config.toml
head_dim = 64
norm_place = "pre"
init = "normal"
init_std_qkv = 0.0258
init_std_down = 0.0258
optimizer = "adamw"
lr_head = 0.00573
warmup_steps = 447
seq_len = 512
MLP neurons of a small language model. Each row is named by its layer, matrix (up: input weights) and neuron, and shows model dimensions 320-383. Each number is 128 + 24 x the weight over its row's rms, rounded and kept within 0 to 255.
A block is one neuron, or neurons of one layer that tend to fire together. After each block is what it responds to, as a language model described it from the Wikipedia text at the highest values.

L3.up63 [154 139 174 160 142 153  68 131 125 116 141 118 121 145 150 119  92 103 143 130 105 126 187 144 123 142 143 118 120 142  99 107 157 107 105 142 121 128 148 102 125 134 136 131 153 144 147 135 134 102 137 125 118 117 136  74 124 139 125 107 115 135 101 130]
L3.up225 [118 197 177 142 157 116 118 120 142 116 137 103  70 121 140 141  95 135 152 111 118 135 163 142 108 179 107 117 162 147 142 109 144 136 156 118 161 116 141 134 121 127 204 114 136 188 200 145 127 103 139  88 117 112 154 104 102 156  90 152 150 118 139 107]
L3.up585 [125 155 187 158 147 179 133 136 150 119 128 151  82  93 147 136 117 112 107 105 100 132 173 162 107 155 128 120 164 152 118 118 121 118 119 142 151 100 146 157 123 151 154 132 104 140 121 122 155 137 153 136  89 115  92 132 170 140 125 141 117 137 117 110]
L3.up731 [176 183 163 175 128 154 115 110 120 140 127 122 149 136 119 112 123 151 123 136 129  93 159 176 119 137 156 127 117 122  78 145 108 129 112 143 178 115  90 138 115 127 121 118 107 192 148 168 166 140 142 162  96 140 125 125 175 137 102 150 111 121 120 109]
Responds to: Line-start list markers. The first character of a new list item or table row: the "-" bullet (infobox fields like "- Born:", cast lists, See also lists), sometimes a table's "|".

L3.up68 [167 148 145 151 105 111 154 143  84 141 145 139  95 154 166 109 158 119 118 122 132 135 134 153  92 141 146 155 156 126 114 120 152 131 107 119 165 124  69  94  61 121 127 113 122 127 135 152  95 132 122 125 176 119 138 116 105 124 104 185 118 131 106 190]
L3.up200 [ 88 126 152 144 103  97 167 185 108 129 123 143 111 118 181 119 150 120  84  92 143 114 133 107 159 119 168 113 114 104 142 116 124 135 117  97 148 122 118 130  90 146 153 108 103  71 155 138 106 113 110 118  97 120  62 120 113 134 147 118 154 126 133 166]
L3.up804 [140 192 135 158 128 107 139 146 102 167 142  98  85 140 179 136 170  89 107 108 159 101  88 123 133 105 133  91 141 160 114 115 118 125 125 122 114 110 121 135 134  86 120 105 136 133 130 115 116 145 133 170 177 105  78 105  93  93 156 183 111 117 113 156]
L3.up945 [143 132 123 135 118  93 127 139 115 120 177 106 170 133 154 123 143  85 146 154 128 111  74 168 117  83 165  98 139 116 115 138 120 160 163 123 142 150 109 103 121 133  72  92 129 119  90 121 148 128 144 145  90 160 147  83 138  95 122 175  75 138 161 124]
Responds to: Wikipedia table/infobox fields. Column-header words and cell or field separators in Wikipedia tables and infobox lists, e.g. | Title |, | Team |, Total votes |, Country:.

L4.up224 [117 127 135 175 139  70 146 165 136 151 125 108 168 137 168 126 126 146 129 129 197 126  91 137 139 128 171 138 129 115  73 149 118 135 150 121 160  92 145 130 131 123 115 100 156 172 154 135 129 111 104 137 160 137 144 109 107 120  85 155 122 141 126 149]
L4.up256 [106 121 125 136 161 118 160 146 125 174 150  85 128 128 124 118 194 131 116  81 203  98 114 122 116 131 146 117 104 112 114  94 110 156 111  87  84 102 139 129 134 113 127 132 143  95 154 152 101 144 118  97 110 149  71  99 121 124 108 111 135 123 128 107]
L4.up282 [107 146 127 133 179  83 123 154  82 170 148 132 118 143 152 107 138 113 125 149 122 106 118 143 151 123 178 113  78 130 115 140 125 125 174 141 114 110 140 132 176 106  90  90 196 126 151 118 106 148 111 159 107  91 127  91 115  97 122 123 129 109 119 163]
L4.up740 [112 139 129 151 108 124 148 144 109 127 153  79  76 145 195 138 119 101 121 160 158 131 107 121 143 106 159 113 111 172 142 104 169 128 138  92 107 115 133 138 114 101 100 110 125 162 131 117  96 140 133 134 167 130 133  97 129 134 140 140 105 100 148 147]
L4.up782 [155 145 118 199 144 158 173 131 128 168 128  95 125 174 172 118 105 123 124 141 123 113  96 122 113 145 159 140 163 102  96 157 120 148 136 110 164  73 146 122  93 104  94  92 131 157 140 146 113 114 135 155 135 135  98 100 119 107 133 174  59 125 133 159]
L4.up811 [148 153 176 130 118 124 147 115 117 150 169 120 125 173 120 167 106 108 110 160 114 114 121 162 163 112 142 130 120 123 111 138 119  89 155 113 126 126 102 132 112 126 109 134 142 142 132 111 129 150 107 168 144 110 145 105 140 172  96 153  97 132  91 149]
L4.up1040 [131 150 131 169 105 155 106 146 146 153 122 125 123 145 132  73  77 125 120 131 135 125  79 154 124  99 152 147 141 181 116 131 103 148 156 124 119 111 116 157 127  92 106  62 147 136 134 149 105 129  98 139 158 146 137 116 141  99 149 126  97 188 123 129]
L4.up1091 [122 170 139 151 138 102 120 133  90 168 143 130  98 175 162 128 143 124 128  99 148 143 101 126 123 112 141 144 171 111 119 111  87 117 178 140 135  97 179 149  99 121  53 152 145 136  93 114 121 114 139 105 168 151  81 110 131 119  89 117  93 111 131 145]
Responds to: Table and infobox separators. Empty cells and pipe separators right after row labels in wiki tables (election Turnout, Majority, Total votes), and infobox colons after field names like Party or Authority; weaker on "of" and "never" in prose.

L7.up686 [137 166 144 140 147 115 131 115 119 151 131 163 137 117  96 103 150 105 121 123 160 110 147 130 105 118 140 144 175 123  86 128 110 125  87 143 148 130 126 135 184 137 126 161 134 167 122 160 144 127 143 151 146 127 122 141  86 149  94 133 127 147 125  90]
L7.up991 [104 169 121 162 109 147 127 136 144 122 150 116  97 100 128 109 128 118 125 153 118 120 158 114 134 135 124  82 140 145  34 161 107  78 103 148 101 116 154 146 124 161 115 150 159 132 140 144 113 132 160 146  96 110 191 142 133 137  81 122 125 153 138 112]
Responds to: Year-range dashes. En dashes joining two years or numbers, especially sports seasons (1988–89 season, 2014–2015), plus year-start tokens and hyphens in compound names.

L3.up222 [134 164 110 135 170 164 145 160 153 123 114 123 109  97 138 150 123 161  91 140 169 128 158 113 130 126 116 145 138 113  92 187 147 140 141 144  97 140 127 119 125 169 130 100 190 121 171 196  83  69 120  93 134 120 143 130 128 117 121 126  99 133 129 130]
L3.up346 [130 124 144  77 112 152 151 114 122 115 138 130 119  96 131 146 194 123 127 124 165 127 195 162 166 125 106 145 141 143 125 149 142 108 149 152 137 164 119 144 134 158 132 105 147 145 153 127  74 118 139 145 123 140 129 158 157 114 145 134  88 149  95 157]
L3.up363 [132 122 130 135 160 158 137 138 141 150 159 117 109  94 162 111 109 135 152 105 135 145 195 131 108 117 120 162 149 140 116 157 151 116 145 116 117 120 114 122 167 146 107  67 135 116 127 194  98  95 132 140 122 113 126 118 145  93 152 151  80 175 156 151]
L3.up903 [126 117 158 123 145 172 138 171 125 176 123 118 129 141 101 159 128 141 149 128 148 134 160 120 116 142 119 135 164 131 125 166 146  97 150 114  94 109 140 125 117 130 136 136 128 136 128 186  92  91 145 120  92 148 104 122 164 122  97 153 121 157 120 117]
Responds to: Country and nationality names. Names of countries, US states and nationality adjectives, such as Mexico, United States and Italian, often inside table cells or place listings like "Paris, France".

L7.up878 [ 95 144 152 152 122 130 136 130 123 138 143 111  67 162 130 166 105 117 140 150 126 119 126 146 114 126 124 112 179 122 140  96 136 154 163  96 125 107 111 131  94 135 134 128 152 120  99 103 122 109 106 111 154 170 164 158 162 111 153  96 131 109 130  96]
L7.up918 [104 136 153 127 149 161 161 172 112 120 136 136 103 115 135 155  92 106 136  83 126 134 132 168 136 119 145  79 108 124 136 112 159 128 129  95  86  79 135 155 159 139 150  97 142 136 129 111 118 120 109 130 132 125 143 130 148  83 151  81 132 150 118 103]
Responds to: Linking words after roles. Connecting words right after a person or role noun, mainly "to" (first woman to, forced to), also "|" after Candidate, "and" after footballer, "not" after did.

L4.up21 [117 114 120 162 147 151 124 140  93 169 105 101 163 146 118 117 163  86 156  50 137 109 132 122 153  90 149 135 132 118 105 130 140  95 113  58 115 144 144 122 148  86 124 129 174 126 153 156 112 155 127  94  84 156 102  67 139 131 112 125 115 132 124 140]
L4.up59 [128  98 144 144 123 139 100 116 126 117 121 156 117 134 101 116 102  78 123  82 171 126 113  96 112 153 141 131 108 129 143 127 108 117  78 131 183 139 155 140  97 108 149 135 118  89 138 189 163 126 113 103  91 116 130 140 158 141 138 140 160 142 119 152]
L4.up227 [118 130 162 128 139 136 155 123 127 171  98 160 108 125 127 121 139 107 129 141 138  85 111 116 139 147 157 143 161 108 116 151 107  69 102 100 145 151 106 118 147 162 181 152 122 163 155 137 148 128 110  86 131 165 109 118 146 116 131 123 132 128 127 106]
L4.up258 [ 90 115 180 112 136 132 137 158 160 123 135 138 177 136 106 148 135  91 151 148 175 133 181 115 158 138 133 148 125 123 119 133 161  99 156 123  89 129 102 128 130 122 117 120 197  98 161 144 120 143  78 139 105 161 171 122 131 155 135 120 149 131 122 141]
L4.up550 [ 89 108 125  94 140  95 116 141 127 121  43 137 164 137  98  98 139 137 112 116 130 131 148 128 124  93 164 149  80  78 141 127 140 144 110  96 171  96 134 134 106 132 129 147 137  92 128 141 130 120  98 171 159  94 162 133 143 120 105 150 162 145 130 159]
L4.up687 [120 128 138 138 139 109 123 130 145 117 175 138 157 115 149 145 152 136 149 114 138 101 122 130 114  77 135 155 125 105  98 173 107 103 137 137 192 104 116 134 113 160 148  80 180 108 139 140 146 120 117 152  63 104 116 125 109  89  93 133 119 187 133 142]
L4.up827 [127 123 157 116 182 114 135 127 116 113 112 113 144 118  72 123 150 107 137 122 133 131 162 131 132  94 162 165  80  89 111 124 136 106 161 106 164 102 138 142 127 102 135 123 116 101 112 146 135 144  63 152 118 118 116 116 155 155 117 110 123 164 152 127]
L4.up936 [ 76 111 140 123 127 126 162 158 126 121 129 120 132 136 111  89 154 104 132 167 179 135 156 113 113 114 137 112 129 111 126 143 115 131 155 113  89 126 102 120 113 127 127 128 171  84 144 116 136 113 104  71  91 160 137 105 164 154 131 114 136 134 141  80]
Responds to: Quantity and proportion words. Percent signs after figures and quantifier words like most, much, all, some, little, number, typically followed by of, e.g. 18.3%, Most of.

L4.up154 [127 127 143 173  89 139 134 142 137 128 122 126 104  97 129 153 133 155 101 161 131 114 143 111  68 123 118 140 169 134 103 134 114  96 145 111  94 120 113 117 114 133 124  93 109 101  94 142  93 118 106 104 122 115 177 144 106 143 115 169 178 171 179 150]
L4.up507 [129 136 142 122 134 130 164  96 144 157 140 132  75 138 128 164 109 101 131 141 166 136 170 123  95 124 113 140 124 148  94  92 133 152 110 110 108 116 141 120 160 128 142 104 145 142 137 104  70 119 134 108 122  95 135 117 109 118 148  81 112  99 149 132]
L4.up722 [143 134 138 186 132 108 106 108 146 124 135  97 133 103 104 166 122  99 120 145 138 122 171  89  91 116 131 169 161 118 107 104 129  83  96 129 109 106  79  84 138 133  94  86 132 135 111 132 117 125 143 120 125 108 149 157 106 148 104 142  76 140 135 146]
L4.up746 [106 119 113 108 128 129 161 154 180 157 105 162 121 128 100 138 130 122 136 146 120 126 137 148 140 135 129  81 136 141 118 117 136 131 158 113  98  99 141 148 104 128 145  80 125 158 132 107 128  86 127  87 164  98 139 125 201 100 112 151 144 185 160 132]
L4.up876 [141 155 142 134 109 115 116 168 131 185 141 165 124  95 117 193 132 130 166 115 136 141 116 115 104 110 148 101 137 163 116 122 133 130 197  89 127  94 122 120  92 155 128  91 140 127  99 122  88 144 139 148 116 133 127 120 127  97 126 103 115 123 137 173]
L4.up984 [126 125 127 124 128 128 133 103 144 113 128  95 108  61  98 156 116 142 169 157 103 125 176 155 114  92 104 149 149 118 115 138 117 143 143 100 164 102 116 105 145 164 111 113 125 159 145 138  89 142 174  95 123 124  72 145 132 156  90 132 122 152 147 103]
L4.up1033 [ 98 147 145 145  81  98 108 111 157 179 137 122 103 141 117 139 102 127 137 156 131 108 137 120 112 137 131 117 111 134 150  95 127 116 144  64 154  94 117 114 134 139 152 112 145 131 155 123 103 123 114 155 166 114 115 205 159 112 138 139 103 163 153 124]
L4.up1058 [ 94 154 161 136 130 162 130 139 132 124 116 150 142 119 126 123 134 137 120 160 159 126 111 120  85 127 108  66 160 161 136 152 124 131 144  61 138 150  95 139 113 144 160  90 126 157 104 115 106  90 136 121 120 100 113 175 124 128 133 115 114 168 119 122]
Responds to: Institutional proper-name heads. Final word of well-known institution or place names, mostly the .S of U.S. and States after United, plus the Army, police, Circuit Court, Gaza Strip.

L4.up97 [100 117 131 139 128 137 145 131 116 158 127 132 130 140 110 147 153  95 135 100 119  89 104 146 140 169 164 139 141 139 111 139 123 123 150 110 136 129 129 152 101 110  97 124 200 116 155 137  76 146 147 125  99 163  97  80 164 128 149 128 113 130 119 124]
L4.up441 [ 97 132 118 102 120 136 117 118 105 118 129 130 120 151 122 109 136 117 138 118 171 144 200 117 151 175 127 115 115 134 132 183 153 100 163 149 151 109  94 125 131 179 170 133 172 104  99 116 180  94 104 145 123 129 119 139 129 115 122 134 130 129 138 143]
L4.up528 [104 125 127  97 131 111 137 125 127 132  89 148 159 127 157  97 159 142 133 122 137 107 148 170 152 120 130 108 106 109  89 158 154 147 124 128  89 128 207 160 101 188 147 106 148 108 147 153 116  73  87 135 109 142 165 121 169 106 149 137 122 167 128 138]
L4.up586 [125 156 138 102  80 127 134 103 125 130 139  87 153 167 104 163 136  87 176 147 114 108 121 147 136 158 162 123 114 135  77 108 142  81 159 122 138 169 185 125 115 128 104 122 110  89  67 101 152 125 103 151 158 169 156 149 133 150 123 132 111 127  88 132]
L4.up950 [125 110 150 151 106  86 121  90  75 135 118 130 164 135 105 119 114 130 143 104 155 121 140 160 138 170 134 140 128 130 123 148 138 141 145 115  99 116 116 167 136 154 117 134 145 132 129 124 137 102 116 121 108 150 154 118 129 107 105 115 120 127 120  87]
L4.up952 [114 150 141 140 127 155 165  70 115 143 121 108 159 149 147 101 125 102 109 104 125 148 137 120 138 134 146 116 127 104 113 141 126  97  88  98 118 111 158 123 113 160 127 104 190 152 122 110 130 103  97 119 146 141 138 122 148 144 141 153 120 123 127  89]
L4.up1016 [139 128 155 126 125 105  72  85 149 115  90 117 120 131 129 141 112 132  82 124 106 150 152 108  97 117 170 169 168  98 121 139 147 138  73 120 175  68 131 116 133 116 100 160 132  81 130  84  89 145 118 155 121 102  88 111 168 164 118 129 102 121 137 166]
L4.up1109 [139 133 133 128 113 130 124  92 110 101  95 107 114 141 111 107  86 150 129 105 113 101 101 193 126 115 130 135 107 128 126 146 117 142 118 156 193  92 187 145 129 164 139 102 125 138 142  99 115 120 117 111 142 131 160  65 137 154 118 101 127 132 136  69]
Responds to: Infinitive to and separators. Infinitive to after intention verbs (decided to, chose to, promises to) and would before be; also separators in tables and coordinate lines.

L7.up422 [113 158 135 171 142 118  83 164 153 151 145 135 105 155 136 117 164 127 131 108 164 140 104 152 135  92 132 100  80 114 133 115 135 163  94 111 135 120 157 162 119 125 105 123 140 132 141 121 178 130 101 139 140 131 113 103  87 114  98 138 170 124 109  93]
L7.up538 [146 160 139 121 149  84 141 134 114 119 134 142 108 148 124 133 159  92  69 142 193  80 129 125 160 123 188 136 106 132 163 141 122 148 150 136 136 153 118 130 138 103 149 112 121 113 160 127 106 114 107 174 168 138 129  81  96 129 156 111 137 122  87  96]
Responds to: Phrase links in new items. Prepositions or pipes right after a sentence- or row-opening noun, e.g. "income for", "encoded by", "Labour hold |", plus list-item dashes.

L3.up2 [136 104 156 125 148 132  75 115 104 113 107 119 114 127 115 113 184 101 147 130 153 107 127 124 137 136 138 104 124  83 136 115 130 139 176  98 144  72 166 160 158 124 166  96 142 124 140 143  99 145 125 140  89 138 131  56 163 131 153 144 109 133 127  77]
L3.up102 [141 144 135 119  95 125 128 137  61 154 122 133 169 164 115 109 135 107 130 140 119  77 141 144  73 119 164 146  93  83 122  98 108 153 174 125 109  99  69 137 126  93  87 144 144  96 117 135 137 140  89 124 150 148 150  92 144 105  72 130 121 128  94  85]
L3.up980 [151 128 129 122 189 168 108 134  95  90 134 165 134 174 127 123 179  72 112  89 159 130 161 153 126 132 144 121 117 123 134 114 156 120 169 116 100 121 118 160 106 126  69 115 149 102  76 115 111 157 150 125 131 151 128 150 106 118  97 139 144 147 112 120]
L3.up1011 [150 149 132 116 150 155 149 161 107 148 157 131 146  97 135 114 124  89 149 155 159 116 109 169 142 148 169 123 145 113 118 116  98 149 141 127 139 141 122 119  77 129 150 167 111 194 156 123 162 133 130 174 128 153 152  88 128 118  80 139 153 164 145 135]
Responds to: Negation and table fields. Mainly negators such as not after did/does/is, plus no, nobody, without, n/a; also place in medal-table rows like 2nd place and infobox or table fields like Year, Website.

L7.up391 [132 174 140 118 139 149 131 110 120 105 125  94 139  91 122 111 136 119 101 124 157 120 103 161 139  72 155 135 135 138 121 102 141 145 131  81 113 159 130 118 122  95  81 127 103 143 134 113 133 143  73 187 176 117 135  65 120 153 107 127 113 151 111 133]
L7.up998 [ 86 138 150 100 136 155 179 110 121 153 117 101 128 104 121 161 152 111 128  96 129 144 118 119 100  76 162 116 107 111 133 104 156 119 162 112 151 111 140 100 168  80  86 104 114 138 133  96 105 135 117 176 141 133 159  75 110  93 103  97 149 146 146 121]
Responds to: Table cell separators before numbers. Spaces, pipes and slashes separating cells in Wikipedia stat tables, mostly right before a number in Total or Majority rows, e.g. Total | | 46.

L4.up268 [134 152 119 142 155 142 146 161  92 149 152 100 171 125 161 147 160 110 157 125 116  88 127 151 129 146 138 154 174 126 136  87 147  95 137 137 107 134 151 180 165 141 108 118 110 103  92 129  73 136 123 152 104  98 162  91 120 100  71 107 149 116 125 115]
L4.up684 [142 135  89 145 112 119  95 115  85  92 125  95  92 155 121 126 104 117 163 106 138 107 127 133 109 140 139 153 135 113 116 103  77 118 152  87 144 133 141 178 121 137 126 138 137 109 157 100 130 132  91 130 126 168 171 151 153 127 162 166 134 166 115 133]
L4.up725 [156 140 115 136  99 153 118 126  98 128  94 126 126 162 160 163 156 147 129 112 149 126 108 168 107 146 123 162 153 108 110 149 127 115 135 132 128  91 141 142  93 107 129 152 126 155 111 134 129 135  84 126 181 141 139 120 127 105 102 104 128 120 106  99]
L4.up864 [142 115 108 138 118 126 126 122 107 186 148 135 129 154  97 126 139  88 167  89 142  76 171 171 141 149 120 131 105 143 125 120 166 103 126 142 100 125 128 161 134 174 143 102 159 120 165  96 105 128 106 106 132 189 122 109 120 138  93 135 116 154 103 159]
L4.up867 [125 148 158 132 157 113 137  96 116 137 119 122 121  98 209 132 111 112 115 138 133 122 138 176 150 132 123 147 126  87 125  92 122 112 164 121 124  99 145 115 127 152 154 109 160 168 126 130 132 124 115 182 136  90 100 167 115  80 146 143 141 134 162 143]
L4.up973 [140 114 113 120 139 130 151 165  82 142 120 104 110 173 126 133 113 155 162 106 150 127 132 154 156 134 158 129 135 141 117 173 111 104 158 163 155 114  77 169 141 181  70 107 143 140 130  79 117 146  96 160 122 176 139 130 123 100 141 151 129 149 114  99]
L4.up1006 [132 135 118  91  94 146 126 128 100 179 148 163 135 171  92 115 142 141 129 159 161  85 149 168 188 137 160 120 161 133 108  98 153 118 124 138 116 143 142 134  99 150  94 125 145 117 147 147 129 126 131 182 121 122 154 151 156 119 102 103 163 152 138 137]
L4.up1020 [ 90 116 129 153  89 132 158 131 121 138 119 106 128 139 151 104 132 136 175 115 172 116 158  95 143 129 126 162 167 105 114 143  93 125 137 127 121 100 109 151 117 176  71 146 171 124 152 132 112 138 126 112 123  95 114 152 142 114 141 119 135 148  92 106]
Responds to: Predictable continuation tokens. Fires on highly predictable next words: "www" after "Website: http://" in infoboxes, "not" after did/does, "such" before "as".

L3.up288 [141 132 121 192  80 101 147 124 115 123 125  92  71 115 124  59 125 151 128  85 102 104  92 136 113 132 154 104 122 152 137 158 108 164 163 134 145 104 142 187 128 118 144 115 127 112 131  94 145 141 111 146 112 148  82 116 154  93 123 122  98  96 123 131]
L3.up484 [112 142 103 135 136 132 129  97  95 122 108 123  94 103 135  70 161 153 140  91 119 125 104 147 110 120 181  92 126 136 151 102 101 124  91 127 127  96 115 127 111 125  85 110 159 102 189 127 115 120 135 141 134 158 114  99 129 139 171 122  93 130 210 141]
L3.up708 [ 96 109 114 137 151 123 138 120  75 111 111 134  90 111 104 122 177 133 146 116 125 110 130 136 156 136 155 108  98 136 121  66 114 150 142 112 141 115 114 129 150 118 118 103 150 125 199 115 102 127 123 151 141 186 130 131 108  77 118 121 154 139 126 121]
L3.up1022 [141 111 131 123  99 127 135 118 104 110  95 116 102 146 146 127 146 151 120  83 124 101 118 147  89 102 130 153 143 120 145 129 114 141 131 131 125 100 137 136 153 142 117  50 164  83 160 150  91 107 106  89 100 153 138 116 171 150 114 101 118 116 110 128]
Responds to: Word "to" (infinitive or direction). The word "to" as an infinitive marker or a direction/range preposition, e.g. "continued to serve", "moved to Moscow", "From 1910 to"; also "into", "can", "could".

L7.up867 [119 123 114 137 134 143 136 151 136 125 104 127 154 119 119 150 137 136 110 133 128 133 165  96  83 125 127 140 191 159 127 127 146 143 132 135 102 141 116 161 141 142 122  88 158 128 121 102  79 147 107 136 162 110 119  83 127 119 144 172 112 140 134 119]
L7.up922 [100 123 153 111 115 146 142 142 133 135 116 114 123  97 154 127  72 164  88 141 172 150 130 149  84 146 116 130 126 126 156 119 107 128 151 127 143  95 146 138 124  73 114 104 146 155 144 116 145 106 135 123 155 120 153  88 109  66 129 135 108 144 146 131]
Responds to: Anaphoric topic nouns. Generic nouns, mostly after "the", that refer back to the article's main subject, e.g. the film, the town, the country; also pronouns like it, her.

L3.up142 [154 120  96 129 130 170 166 157  95 126  86 127 163 134 138  98 143 118 147 142 129 123 110 127  91 143 128 131 132 124 121 140  86 105 117 133 132  88  74 123 119 107 126  81 117 128  91 107 115 127 112 121 152 151 120 143 158 137 132  92  99 132 171 113]
L3.up528 [146  95 156 108  92 141 128 159  94 133 110  93 168 117 130 113 114 139 148 173 151 139 122  86 104 127 129  92 110 127  87 129  86 133 131 119 119 125  95 139 153 136 148 113 156  96 109 138 141  93 122 105 118 135 158 103 148 142 126 112  96 130 122  87]
L3.up695 [ 91 119 155 127 100 102 105 119 121 123  92  93 127 159 116  93 154 127 140 116 107 148 112 173 159 137 163 102  87 120 139 113 146 125 150 122 129 123 132 160 104 111 123  87 154 106 110 128 133 138 125 146  98 137 142 106 138  89 123 128 135 174 111 161]
L3.up882 [ 98 105 149 125 179 102 134 178 106 143 105 135 120 149 147 121 138  85 135  86 101 126 130 107 163 135 135 173  77 137 118 101 143 109 130 128 133  75 127 119 156 108 115  89 150 125 109 132 128 134  84 105  93 161 112  89 133 119  93 115 138 120 135 137]
Responds to: Word-initial N fragments. First word piece of a word split into several tokens, mostly capital N or lowercase n opening names and words (N|ossig, N|okia, n|asty, N|aryn); sometimes R, St or Sp (R|NZAF, St|oumont).

L7.up28 [126 147 146 145 160  89 126 125 101 166 142 139  69 160 111 149 115 129 117 132 108 136  87 158 115  97 130 101 106 118 125  80  95 151 163  77 134 150 148 113 114 110 115 140 110 112 157 129 105 132 140 123 130 102 111 156 128 170 103  99 147 113 157  96]
L7.up617 [110 136 129 127 187 124 147 160  92 126 131 138 132 167 125 156 167  94 114 130 153 126 140 148 136  73 122 108 112  93 136 105 111 102 111 115 148 107  90 105 127 149 112 133 138 139 108 109 144 133 104 117 142 115 102 111 111 116  85 106 183 138 150 121]
Responds to: Formulaic template continuations. Predictable mid-phrase tokens in boilerplate Wikipedia text: census ages (age 18), table pipes after row labels, unit conversions ((°F), km^2), and set names (Legislative Assembly).